MLP neurons of a small language model. Each row is named by its layer, matrix (gate and up: input weights) and neuron, and shows model dimensions 16-143. Each number is 500 + 50 x the weight over its row's rms, rounded and kept within 0 to 999. Numbers have three digits each. A neuron's up and down rows have the sign that makes its largest values positive.
Before each neuron's rows, "fires on" lists the tokens most often at its 100 highest values on Wikipedia text that the model never trained on; "fires in" lists the words (lower case) most often at its 100 highest values on Wikipedia text that the model never trained on.

fires on: " the", " The", "The"
fires in: "the"
L8.gate429:456479473505498494521496469424425597514492482470455485451409556575578452478532488532423461485638437496548539526441444486482476487442520543511413485550501488521566514539505505503551486548530473512598486474530546478546598511494497503505452550539433553584488434602465453485509600539501565542511517503563441381522541465546498497412546554531538597393565452403475425481457459466552496462484
L8.up429:507528403399474437527570429552482538510503475503423523537486553503532522492534496483455478524463550529561562472466452481501576446446562418481449526499493485495503563491457624486515537454500547433519527536484415451506480501395512569490486498475469439493472390511489467597502480502494481556444523556591524458509482498498442545571508448521489448446457466496516489528519504395496470465442

fires on: " and", " where", "and", "st", "re", "e"
fires in: "and", "where", "alessandro"
L10.gate370:461494551571478485495511388531542486448537483426467527489476544510447577427479432549445502533491573473599600572457519487455463378479593563486501446503429478522472559550464507562581422552507485553461543494490474530506510475445566459565453496465379471471437525522564516551511545439458520524442524416521461498518557527462447499490561554451509494545506587428488582454386599488604547489503
L10.up370:517454462490529581540459545532538397486517514472489488473502494460552457531477454495491475459454652480561536579504541521538536417502595589580508515490491518452510539469496377575448464508530553531514502497416611458478558510526465422510481565457604451472507505454474522498557648481513480471550445529504432511460517548497589542447554431464517497488491471531520440459476561487511474413556

fires on: " a", "a", " the"
fires in: "a", "the"
L4.gate80:506550510527499431470553491533503555486539534580453477467552458467545479466515576452483481517506446600527546383454557446538543412582474586494486510445516547505469462463416445506495553485498575463556531529453517504406563407498449499516493608548461577557502491475461580473457520464566465514438474447485550438464542451434449493508436547584540530539498527499506466471500484569577525413554
L4.up80:589495449525565538410456555488438506503525459543531555609554508434430460506495509502550601519468468477530474535479589485472492429434583474515564523412539466439526597534478576516535446486439612545449524512514458490492501396468523514424506481492566463477478444569504553577471544497426489504430524426578447598537525481534457539446565471484571499495437560516443509570421503485495403489499

fires on: "3", "4", "5", "22", " 5"
fires in: "3", "4", "5", "22", "16", "football"
L3.gate171:565549502479519466425478424425427436554471426389563429447423471454472429445452462527601571501507530546511377495453503475479490500498532538495515522503484545440533487644463525567486452432504516480475491454465615544467500532488440435495492431496518580527487500507431565554484528433411526470497583474479533553484624516506446512462531545465664531471476523434454548541489595497385530553501
L3.up171:538479445509546524435514499549484351523518436439506552468453489395456489542476466556506558412517443430520559560497642431476487503460498445460527484542493548553563393529530518521593541509511557573563465448561534538594507520417481560517473489510513537411542521591463528472487445526554471543473341536559472475532525553516480489579611534541523616444485476473511385446482566507408500574478

fires on: " English", " French", " German", " Spanish", " Russian", " Language"
fires in: "english", "french", "german", "language", "spanish", "russian"
L2.gate271:467640437501454526435532495515470400483480538551492407448492393535492412508455432480429543474590504471523461520568521467442488493481499540551504643467433534475457417539530524442553443481499451576542585513539417473573467460527470492503474472548491412484582533403487493565536558565479533505541519512439483523474382556668489510457492509502625488581559523467492544530461399503533502502545
L2.up271:448562505465428487430552466435449453535569481491477446475511523515505391539450529434447541514516508573464596574509379436429544488493443446510481525463546460512553539479507517480485447470525561559401447525571455532480521514506535489441467464546450520528530430498464573546531539532440430547595473500466488479530447568656551455418512490415469462577504477390448481450421485563533506472535

fires on: " of", " for", " in"
fires in: "of", "for", "in"
L14.gate29:627445416519566479478444481618476485400499435503475540537423526508527572537494525489561501463528528489450479525557490513441609455501441486553468440431541509470521523525624496528477470523585389550547509485496438521567502527603437534488404486451490547494517468557492453444482443572559534426491468407510484486469485491581405564460428560526491555383585560548519471513520557473518484496554
L14.up29:508547476465528518436492517506574468523516582506541487549475566463477403410403477486533452551489537459601531525501517519431359502407558530477520496510533473453447509473524450552505419493586462572584557585554628456529506479481500485499543431611570538520579411514468572606564538425527550473591550385581487495529481486525534466543438497486515457572476490499520479468543507559522511543495

fires on: " an", "E", "An"
fires in: "an", "e"
L10.gate174:466493456444482459569458465511554550457548541335458494539558475523435497559413458479570445465596563513555480440557459444599534470563539522546479510505616505456490505426477475444577580537497519578519443537495453483482479502463453472481539519510468508549529442552506498485421435494444580540522555458441541559521532566435581476527411447472523429484544526550473508500476501571496517470557
L10.up174:510455519488513474553525477516495517452515515622513514559431578468510579499548455461451478538469504513487438399509378477489558466472588517497523492456443489440500611444502470448452568455487417499489575533563546526537556492548492483480472508456425497516548481609444473594502337537562478566528488564534481538508582498577500410549526488560488477497501528565505515520406458536512432493472

fires on: " as", " As", "As", " Al", "Al", " Ul"
fires in: "as"
L8.gate403:513463453493497542497586521531468482466538483417584465459524595482505478568558455492575556468559495457453509535538431520517488419527446496509509534537398526480439474471383519513587430480367474606525599483484456436548471510445496512546516518517439564430529545471529545520515474480501529535520500479528564553476496436519482443587486485483534555523508475621538567418418475555561467490490
L8.up403:479354557517496588486523552501540567549492555517499414489493488474454517484556544436489483508540469509478492437558610493550446457433504552409553493504495528509466611412471568401487504612455525549475545409507562420477424503439437510547518437548549590445546417524471635489621494476462456535476574510604483473489559535539434468541440484537462555513556542523528492517590467453508560489574

fires on: " two", " several", " various", " many", "al"
fires in: "several", "two", "various", "many", "some", "between"
L5.gate493:460504558534493449473473444480357526404533387462520572537605493564479449519516481506478569619564424525640529451471495423568504538560508548538425480455436433513479501438454452492520497450488504520508533479461515525443471517433420483617524423470474398436486500436547503390459500545499500484449496489435487496509505466480516401585472593487402408568446495530534556530526469473457490562565
L5.up493:452520459583634483572493585463501527405523468518523460471465553611441512368464472446516508508592510518600500475577435482576434524477506466440535537461414474412423456505597548466519423543523475530439554470567515504535486526460541494511503463516448504489538565548494540388540543486427498499532497435450535493424514434542514540531472500455523497535431492595471480455533530503516466523439

fires on: " also", "ly", " eventually", " ultimately", "y"
fires in: "also", "eventually", "ultimately"
L4.gate146:438509420505485409588436524454552528489438543478517467484534557491504542464483518501489513493522427471647517526460484497423527423470493425588465539485496483465392596602463470455557357450410512506411463459468497441498488475537466515505533554357496564511525581543463487502604475441505572468417430455523517555556439457538541538509432545512499501495531571570486429505574564493449431506490
L4.up146:450530506521447553605477577570530428584494597481549470457503492475559547536468429589477517531480536489535474582544457473474552495441416462508611461470434438433459534472442516452540443484522451548447464481546528607490504506470400518679483519524538452548528527507532498407546409438501496494552474530457524503552488597617559524518474542508521536474547494584478463451521495523540519466453

fires on: " This", " the", " she", " they", " it"
fires in: "this", "they", "the", "she"
L3.gate39:517501440424441519580502434499493476482432518572468501513569487465566596421530486582475388572486434414549478381497548517532545469551485605464523518492487585419479494525493500575446536515510606491478482411548400473424414500455527479582468533512497573546508524564467499468483522548599459509502515509492523537503522434487543582527426452535546501510512448490478452439464510454548499459495
L3.up39:540607520497482506532401404507465512473514426534456467510561493569616510428548461521432513501416508505517455434600496520494599564463441592546459450541439504442487522499376474471474522528481569408451476487509415352494475456425602505527416516614538567487554486483413403449449489485502538541439571518563531560455475438531557503608485468535548562547508388413447537560481494458522501469445

fires on: " in", " of", " to"
fires in: "in", "of", "to"
L13.gate93:509512485509458453446466444521446502570448537460514515462452512490474457399366524475559550506442505493568445529504387401396479512479450445445447508538529486462488543564530512488512544505542466507464481599584501472555538445529461537447523468527526504530563524522528463434518572461501418492497493422570538544488513606509571453517494530616452525584502589583566522447503505515474449467419
L13.up93:492426457591457545605493501556494463476465477426621526502518561470460486545477480531555507477476533498437466511483446595505502600480426481407532536521544552460511516502519585509542484475559514486406555474437501479583345558466537506390630454534578523504457467426373525615447550462527513466470517459486523467541541559582515518524451487508480506555517450431482470471485489565569470439550

fires on: " and", " with", " features", " With", "With"
fires in: "and", "with", "features"
L7.gate394:587520497416530542513520380531571552527464483493561540488462468456490457514544507493391568479545512454508585494630440461397577500521588516558408535504454531514497563511492472500477486506489460460521506526504474506487556545431547570460491482498495543462582491544488570435546638545523491528517463412478514416456469557413590453625554532542573507435473499581552452497512540450508468376496
L7.up394:507382476451419456530486491555487525495402566468534490543516546450465528465524568384445470499484431458529458543542474520466462500555423547456548535589501486416539544496402509610524548437453571478577488439507430492484468460453451408570573525513556508496501523637516438516532459444549509470562403477529561572527522516458512449502443513485510460504501510466503419473540526516470643533603

fires on: " can", " may", " must", " would", " could", " that"
fires in: "can", "may", "must", "would", "could", "that"
L3.gate293:518543479542518563552524466403506518496509408429527543563511441440498475527481488518543495527479599459512529537482608519523499397509494507563385506459457517489465506514563495497457530481464466466544516490366443531440584514539519488553533563423517493507511449568491431613516583508498467580488527457446545492352590493519491618586437549457452505471490555488442551495528569472470555549415
L3.up293:410517489435494501471477481508548454459481472402538567524573420524488496545432593447542415441473424460483448508507546532535551495498469567549553522477543442573570512441539421473438497493486496518588514530459432487436550552523515530498637487459538508516546443520587543496569552545464471420520488496510527460378469475543557480512529519485449511370545432436509562567558513511538468557420

fires on: " April", " December", " July", " August", " March"
fires in: "april", "december", "july", "august", "march"
L4.gate184:498461477507497477477412491465628500501559539540584509450502511448610446436458570540521503541477450522542517529482494555548433464457508479485473438532469451513433560508481551452513464443526546479482397524499523407426429474572471570558521593453407572493482516463465504425509586414598522483482472567574475493532514540515537522547517537440525569575444436354494453469437473535530446488492
L4.up184:477502397404554530498477382583587465464519480454478480449455506575454457564494516454514391480517485515549498511578498478556594493480463588516492526468493537571511481448409560496522576413523444507532461438468489498529532563503556511446433491534495582506416522577480514572517487441492523466544444487560517487527588514605406490448530525563507492471450514580503511567505499517501474533438

fires on: " France", " Germany", " German", " French", " Italy", " England"
fires in: "france", "germany", "german", "french", "italy", "england"
L8.gate276:589436477481542481523456393545479527506591570530508545479471432478443485483402511511486483440572535516506557521465481443506500390545464489537472415632425563539438481466599417494510496445516532509413561477433548486510519570507419439454464470488528448524554421469500500539426514435532536440518502406570493404504476512573498494507524487425572524497529564456492539559437557580609496484510
L8.up276:543398490493490508507567527539490461519534416514512445498493488566510463622466537531545469459513548352439545566464426447539463432504522526560512592513568467506467517383463452570482474493569561472541444392466518577493395521548510427442453483475435625526481471387501466528457563566549487489513471485471586593568483582520574493534527491529490505480532432471488517452493521547407543421457

fires on: " of", " de", " professor", " president", "zi", " footballer"
fires in: "of", "de", "professor", "president", "footballer", "commander"
L4.gate466:523455521466451535520567570562470390453489534465535571526533530506547522500425482523553498473480465528525596489546545534495541477437534442528464515552493540507467507480597505494461500441458496523566509550514512513606499503521533509533459545624463508588549532420506389543525554535464590452500414479499426592542576385492533507546561460542476498520592531476499415524427559547457514369598
L4.up466:514432466536581457512553533523452437585581484500536410540433492453571488480506445497486468576534545536465511420563534552526522454485507554532510444511504519532591495527412480442528522536502427525483573493459464521592416485507463487602501621496481529527390458567430564516506549519453583475461494431466553487498486471497463498537511434461447511551469538531558525431475602546499472528439

fires on: " on", "On", " On"
fires in: "on"
L6.gate204:535551502508518568430523489432601533504512534564438600541478483475531485507563490490512423469470513501437404429511491468564472448539486512515600519483543565537450402480440473461504428618569513451507474407572601595479506531427542555450574592432488395408525490384501563501497555484394463491557474461484433540470588462543466515471534488457478427437479518442492581476487508503491394552412
L6.up204:457607402465485558428565475600591487504576534477520573457485479516524536515445511505483494538515463450499498490459455537519456448515437518583531538497525586578537580493525498437573518555608509413458482469494520502458564495463480484453425509472465545500409470539492446520496531525429533510514496557410512529585466441450491513547593555534449561540551540543538456493502504469497365522488

fires on: " at", " in", " du", " for", " d", " de"
fires in: "at", "in", "for", "du", "d", "de"
L3.gate445:493507545506480529604534502578481503538509464526506555568430488409551556422451408483506475489381494484458379415452459591410461483418430514511480395596517540490480540460518514496371462548581529417504463480505543549476466534485479490458442471487500469405492454539539406479539467511450507549480451367515475539474477494447499607556493538478499466545448559509470495538553467354535575525579
L3.up445:578509522519509486521543457451436495489475453527514521530548540498548546507516583570536433517394523414506575503484537444414378513529527464502427471565536503555469474444459541491479431590574484510462491499448518540548524426458449469488518388535498444538503451546542530643530446483520579505460561462564532582405516555532468440416597438402573536496566494458535534455551528507481408554481

fires on: "5", "1", "7", "3", "8"
fires in: "5", "1", "7", "3", "8"
L5.gate420:534435561448431461481499479488524448547469470460432570595581479444530466429545565618550535486595502413541607493466535545578508538422451538505475506498557492476496486401461481535489518500458575504521492518505455443381494539434525481531531487431522517519486464541467431496517447474583556433441488584575504551508546539477479560449498415511444478513505540464500444505487444530489450449576
L5.up420:489516520521506488480575525429455542445499565629453441619470464515473432405469427565402426492381433486375511494498468571516478476545439558608525474492467517496577542464562487478460492516552515501512476503483603467491463507500540493566568477563485550527560518446539514599502488517440543506539508492556565476452455447530554475478511519489501458370482428567446461571527471534561464484510

fires on: " an", " An"
fires in: "an"
L14.gate461:529431549525428510545508531506436550519505526433463558466487510477520463410493465445466515503526503465397543494446478525523494441524545525568581456471536475469504514475485543424538579501567505533491456479560442509503407475471534452524465525532502515587493478529446597521444504461409513509497494633598516589438561464487493500555538566464484487512570602497538518509561489503416473386638
L14.up461:575486412331463513456469529535608594488557540556447491476542463552521568495516430464488496481529570560478426474487436565597485545463412456520582528407528509477438581441485523512496543433515459441479425528516452487469496469569551492475507464469411517557553431594435534494464469480448432539422476555446519552570488506480468535574409482458510599467487442475562519449489533471553519371595

fires on: " would", " will", " to", " should", " must", " can"
fires in: "would", "will", "to", "should", "must", "can"
L3.gate397:496473475530512546488609514452492481407590482542522530467520523498598491487495508412490503529504537501386545569469511515474479444487549446415424504425485502573517504455607440604498463502483470535442536498446576517426478546515417496417472537502527549519378460548550496448465446554422425589535450498427444439502585560545586560551464518423511516431552574432438413475493500475408438425523
L3.up397:462468410502461539524517459404540527459534567450495520544391554421362541556508534414520519537458604472505501525436476461480469504480416526505571507561487495500532528487407516365539478489497460541468587471457528531429480461603521545478475509460502582527521485583525408537419502458484575469476541491529461499495520569475534444598467558515472517455542496543474489553572576485511434562525

fires on: " November", " December", " August", " October", " March"
fires in: "november", "december", "october", "march", "august"
L6.gate116:460536560522530505446497542526501338514573441552519467449431412475585473589574433546480552453487512465454471482443462499514475561545517638603491485472448575544495521551561572480452533481547499489555465568533578515452479448524420424513434413447562523512434552512526586488563583575540530504482501582428543455568466602440486377566452469564572603519477527490525598552523490503482521384519
L6.up116:508443429470467431457524354522518423450574480499488487418508538467585499504578585538567496566573473461484427438597492521361533540483456614559534483434525495522434478454480531530542473422521501488472492381518485486490407508560538526468484457590496437556454502556590563492522519455535448539547510526618422511540470481404489533491567505457552544538554493527564498483519437579410486498540

fires on: " as", " when", "As", " As", " if", " When"
fires in: "as", "when", "if"
L13.gate475:432461508467542507542434546520538495511575529485471491499558593505466490504537463543549516545511535559399654479438553618507531466471480569547489522473485545679470518528445487435453609402453476467469557470478479553457469489409462501530514543493476446513420539556480447453508433493493599461472521485533508504431432488518591506465534453529496521461506391573535482516507534513525506417538
L13.up475:453572507542530575499448466512447620419528518465570417348522587465494481486536503427539543506506561496447420521516517525529579514549565536496461563387544443401510515503419534565549433502433481536477517489571491458425541464478454467610471491521536492476436462504415502456427473444486403451480490548485495552539464524495467570556431444567534483480521509482528513446599419607528550459529

fires on: " her", " his", " Her"
fires in: "her", "his"
L2.gate187:503473438522521574525542522592483475527448518519484562446474520523489552517530465551518531507560436547536479479407499377466533423532556487446543615493520542504480353510588501394553552454441534486459488524494563479624511482545536448470466461460523454489556591559516555508546510534528536491520450506510590506477385457494456549512547483603544565495467558516533530456462467572564475589455
L2.up187:470502421451557468538438559454507489471376473491540583489444482476612534509531560449499489439446473538541544489458497495498515558455529511435499496480515520555604612533437439489509514382485475428479536432498512483573523597580515520506475546541463517525535604546515517466553478524471484453454563538407527448483522554482462568612467532547512526488459499438482493494510478544466482431440

fires on: " University", " age", " Department", " b", " School", "v"
fires in: "university", "age", "department", "school", "district"
L2.gate164:448532470419513409506439507484442500408459484522589485448464458570598572496569411599484471450446436403486418394525563450468475479402492514560498478545513464602443425508438594468581488451468530451537467432493382540565517477438487475474448477470569535514493533482554551394544512558484497528484434543441521525519507475482613469487421496539539451531503508532514535557438445517483560484579
L2.up164:403421533486563489454393486548493463429462570442524509458528531540563596426478469536383519519497464433474517448494515534510469478388514437457473459473588507447511422494469549518518587480479570525516474452486436517485610534487468502456479489595506523551545501476581539460432435522494533511495478549496513448441518388435529490492425541462545451598490459498489491585476553517494523546428

fires on: " has", " did", " does", " died", " received", " had"
fires in: "has", "did", "died", "received", "had"
L3.gate31:517442458503542556448567550455547508568514527467483440495469564488434561415492528403573509509469484511512482482503482604424530495535515508543518475513487535593472416420584535515511452455459564438506443518523560490489537545541523439521444459480501497525495539598459412553533512492393501397484479486562485495453570441483490397446387502547454520444429426466539509493403603510443521513545
L3.up31:526503364396492570532544464459495520494453477457526383590473495500480575499488444568509457429490459409529519434507539487423522488474484487506473519549589561637536444423398470500528528536453488460480379494441458461505547525478504533456514508529507537497478520492482428495542499516492464451536432479526442412483548464428440418523480528580490527481499515426495485475449605500498507510455

fires on: " of", " and"
fires in: "of", "and"
L7.gate332:534445512500493539493534504507516502493479514572523476486512536488427530466474446492518454471440553517551413447472484489525501436531529561506478409499542471502462484425531519521427449566404474564383509418485504434514413560457561565466503528515462572517471520437532502405495590570444476544557458490452440444480484683550468495503504526499473473556628600529483431431520586556560458549535
L7.up332:495433517518379510564553582470458582385511490505572587543564514514487518469522557460505482526427547547391447511437414436400432596489526481526483530506529478466510539460559504514454555571494518566435477402440503482500462540501537412531440513577450511537527485517521590489529491501516514411539530521510576501480459471511474510516461483489561522550487533424427516524525455521456558504565

fires on: " 2", " 4", " 3", " 5", " 1", "2"
fires in: "2", "4", "1", "3", "5", "8"
L8.gate313:478531501534453559487480373525604542418495560468531494419450499549449455557369519555404516512495525425454467576512465534583447471582511495484554555480498542580508550451514512543550439511544495477520522563509537495523539520509473585472549518394467598529584610462519533485537533372592556546642460461501490495603495490518430525444462406457489479557524429451451571507457555553533514574539
L8.up313:510531469495464524474588502479517511593420413539471470404449482522550518538513469497467521514453439429593606579484560484555404593430468572573476616534386548505495506428488473539435532498527568568490497551447512535504483534454490447446550490446501489534543502553506410503448459452464519509411412467464530470485460491506510507515483567504507554570503355537431449483502536485411541451483

fires on: " by", "cal", "l"
fires in: "by", "vocal"
L3.gate391:520599417531523468492557454513457431500474494547519501466504446444567483531425403580490450559427523473448485482563578502444504584525527522582399410507499508487516561489435557519426445532512534566524495445556426415434440443520421570478458394484527479505478519459529484562428450624466492558549516494502472618529520485495541493502498541539485448510504470512555436406458490528391457514458
L3.up391:541485515508507480468542490458484494499480478458536412433492428506611438462573449563494463560605446446488462389561530408555491476519412560509431469481539551500519421474504514413442440526481414489519540551498443440465464450529466465533474517509568475576544498416488515387538483474480467417477568366473496472553560469561538554477513449464483596490553471576523503453404522597545505536474

fires on: "2", "3", "4", "1", "6"
fires in: "2", "3", "4", "1", "6"
L3.gate347:484618476549510470544572527443516583466467474585395459470492561411401523468457451484426533533537495443434449554533525532504513514389468554473467572471559454584593458553567439553466553594521516486503516496570634538487472550435491590394587496531440520546478433436447519506506436490541547500522451501513452467437460456539585448508490529479484501515546544548533454520513460503467519462406
L3.up347:477480526586443451455505447417499422460458454498538465548583457463475546469523485485446502440508486552496424447550523577485467570561535577447545461440458544480558562559472426462503390544540499514512492477539496506577531562482539523451485463482491464489504604489574505483501564538506504504393426489514440602594543481444412524463465487463508471461494501521487464472603491467457519485567

fires on: " Chile", " Turkey", " China", " India", " Pakistan", " Canada"
fires in: "turkey", "chile", "china", "india", "canada"
L4.gate67:570452503410487573586492479434440518571508533562441513549456574377439489486482388521498547470538470478495514511490553469478386409481513575537573566521523471498472507515556457460422472477589524529513525518467545445482548423432469588464400519424544472467441536393426625495492498459484453486595483492467527473445452451546537417505477553595449486438435532508487548398484492525480502561547
L4.up67:505493555403596451498501537464465528425510567541509489470471570470514504461488480536563458520556442524501377489489470400592417521480510449571463516492530406510566563539442449441622564492489454516493469462465499555477563528505617507441502632508492578463442529476457424481514515519551463458565446582505506484483591454472522503608488455526482490523595428463586527603520444639406480482508

fires on: " on", " On", "On", " home"
fires in: "on", "hometown"
L8.gate49:510496442497486525425544498580490561478538461541413592501461521517472565573472526575498467466475500517446437568417513478516474452586447510587390549513468609541432620444527461471501584503523564440425468448493542511429515500462507393369472470490538554492565386535465603415498563506502525382416533503426484509563569502482447485497602498473517536478475515453453513459460485490519487502446
L8.up49:501446456373511475466504480456506400455524391516550609541554487490581381467477358504523420502569585506533419507529407495424532526532516447544587518456392482548531508458491438520507413498522563468502484502555601494562478468475525505535558466470494556504422485500498542440528452526548512498531480513468441578466427489499533475474491510556483485533503552510539530517533572510393492532476

fires on: " December", " President", " October", " Constitution", "iti"
fires in: "october", "december", "president", "constitutional", "question"
L3.gate122:499586486543429376458557542452463470454573491465611464507532484498523465541583465543500438445507507548515533493564515511512497457499479341520443549612542475478655429427552483571504503531572532633533374501397487513378531482450488485537589567432499538512544427451555441493445497511505420494535529422530531470480509548484588470467499542501452531520552570463483444535465529531555507518544
L3.up122:499502488633471466551504500524478391435462475457526514488455533550553479534539540500537583455505490574518517514512512495479548492505502518509524505586506509472480433499551522479634526400571508487517472506538557524462458411442569480402458482478453415482471497481439443450445528400556511471494482495460537525595455518448479471419570561505541488623402576433491471558437483459492490455600

fires on: " and"
fires in: "and"
L7.gate242:447548550514502503518489493459480513404507479508574536465465471482459472453434577508454566518551601470538578565432497473595393446462550570499562509449458501488538483559392469516603429534456594558536521432587384446495538571506478429538482506430423470433490522473450555536505598507452551493497414517571539522513492499533496502440478571393517445523519487527470469513501619542495525442516
L7.up242:464614490520479515554518492460468488495518572492522590414488536520543462527399488429519561513423501480631519512447496575493488507555442514593606479518480467608595540480549502481502459457565582608544433536498510460500549482500541484578464508494604441552533523395527566432507595586464415505503483547459476517391481381462508466487515459498522531611504520429507399483482450555566505497462

fires on: " then", " eventually", " initially", " also", " ultimately", " primarily"
fires in: "then", "eventually", "initially", "also", "ultimately", "primarily"
L2.gate63:519531477596429479533530478447460469491393559488438490535590540551474364525576568517445474467547423548551524467556530378352508467421534591510505496522480445500514512564487487536448453514485555465507440496444442530518468596527526507577594550443579477533590457551381524443534456440464496457512539500496563556550524487525482464463545510528507518400554490430508489471430496483560431471418
L2.up63:568539419567431512584441434508557477543483532493571593540471493492436383478528472505507461511453479498569514491525543408424490471458504503603500465477498491512509473486499459487501454482433514555425611461503429608433575508512504416561482559434541471526482408615488532521593413572529535480527459496515519537517462571506522453483478533550407439500484590459397488461465518531498448519506

fires on: "3", "7", "4", "2", "5", "6"
fires in: "3", "7", "4", "2", "5", "6"
L3.gate151:553533517481415458556539481519452504545587476498431531543520501527472488442497532516487510514591411526509513526498502574492538527446499576482449457538481537510556547495466444450460398566470427481504453467493566469504432481495508515455482400525527483475415511507484511438514510438558464379462509534642476602491579536539442498538423480452391554624464538464426577540453503498540557578477
L3.up151:482540442518484564518541504417491469454484531527406564508509464552564504440443513556500441484494489518535486495559557513558510500502486456465455407463542534515588592525522483531446473602556547535493524557493436479572532561436491468519439476679518491456579530412467465442495531483382453505572380520506472544499501513447481410485479492498529438457504428573467457476433478497487523484459

fires on: "s", " his", " her", " My"
fires in: "s", "his", "her", "my"
L8.gate307:504460483443540498427483484424545515444512528439527578440477580427518504496556585539532493501452493560518432549525490523498578536559627475533499443465497491415526529510485502417503538500500561539585470528458423471485569585491513564537398481499566519467575589531547486478506487450533485454468431539477544447468433522432496503508560412434482440445533531510522438538544540462450475577416
L8.up307:424461445486536518446579526523577505439433515441505511442564425609563502449539360460515484519475457519509592533486597546479507475482477518436600565435476540533561563466594549513479460530532459490457473529490493521516464563504418447516480524502575519484475543449510564480570459568574534550488501561406564495395513574459495539556502549497582516429546547405504496508592516475431399538515

fires on: " would", " to", " must"
fires in: "would", "to", "must"
L2.gate316:406575520538402459485476491509567506449498507474534515509640583489606454462473577530399410522443518573421459570486541422534438488541464479474496558479566555500518569503521499515472491522557507498536476536557462503428638508556548511556529623409495560520523457477501522469414532517572512497467550560512547482506527552506532514507459510532416470456475503449445525557490521477371512513444
L2.up316:376551481539428520396483494470553461483544482526502487525527531421571506471468496472494448565477608539444456539463576513469473512470527480572520559474563457489527533441449560511419526511558452553550471624519505514533508491483499504552498516472516542530546384513566562468461494524496512507523455441478564491479623614484489487390521489506372514413516507455460479568497505483435520537485

fires on: " from", " some", " only", " either", " over", " within"
fires in: "from", "only", "some", "either", "around", "within"
L5.gate321:491547468480525532467440460515453407501404541519447590499551478514467456436485462545475457496477585543581408553518447546471482463481553564581426482534433459487464552479488466487476427445441521564483612519511369559408556538418412525577548494487482536588489524537490387541489438520410483550495464455587542568431553458576516502528486613567493456536482569412508544476554517439586482479601
L5.up321:437566456422532604584511452562502471421462561535467535562488551466472547472509474483522443538553468513576499431487474419414553537603466536576496574495538435551444551485546541492524482468512431463412584607562526540586522478499426408473466438425509476513554519493582562526458462528426564563520566400440398510440430482474526518473574562579449490551419536480476520470577450498468383462522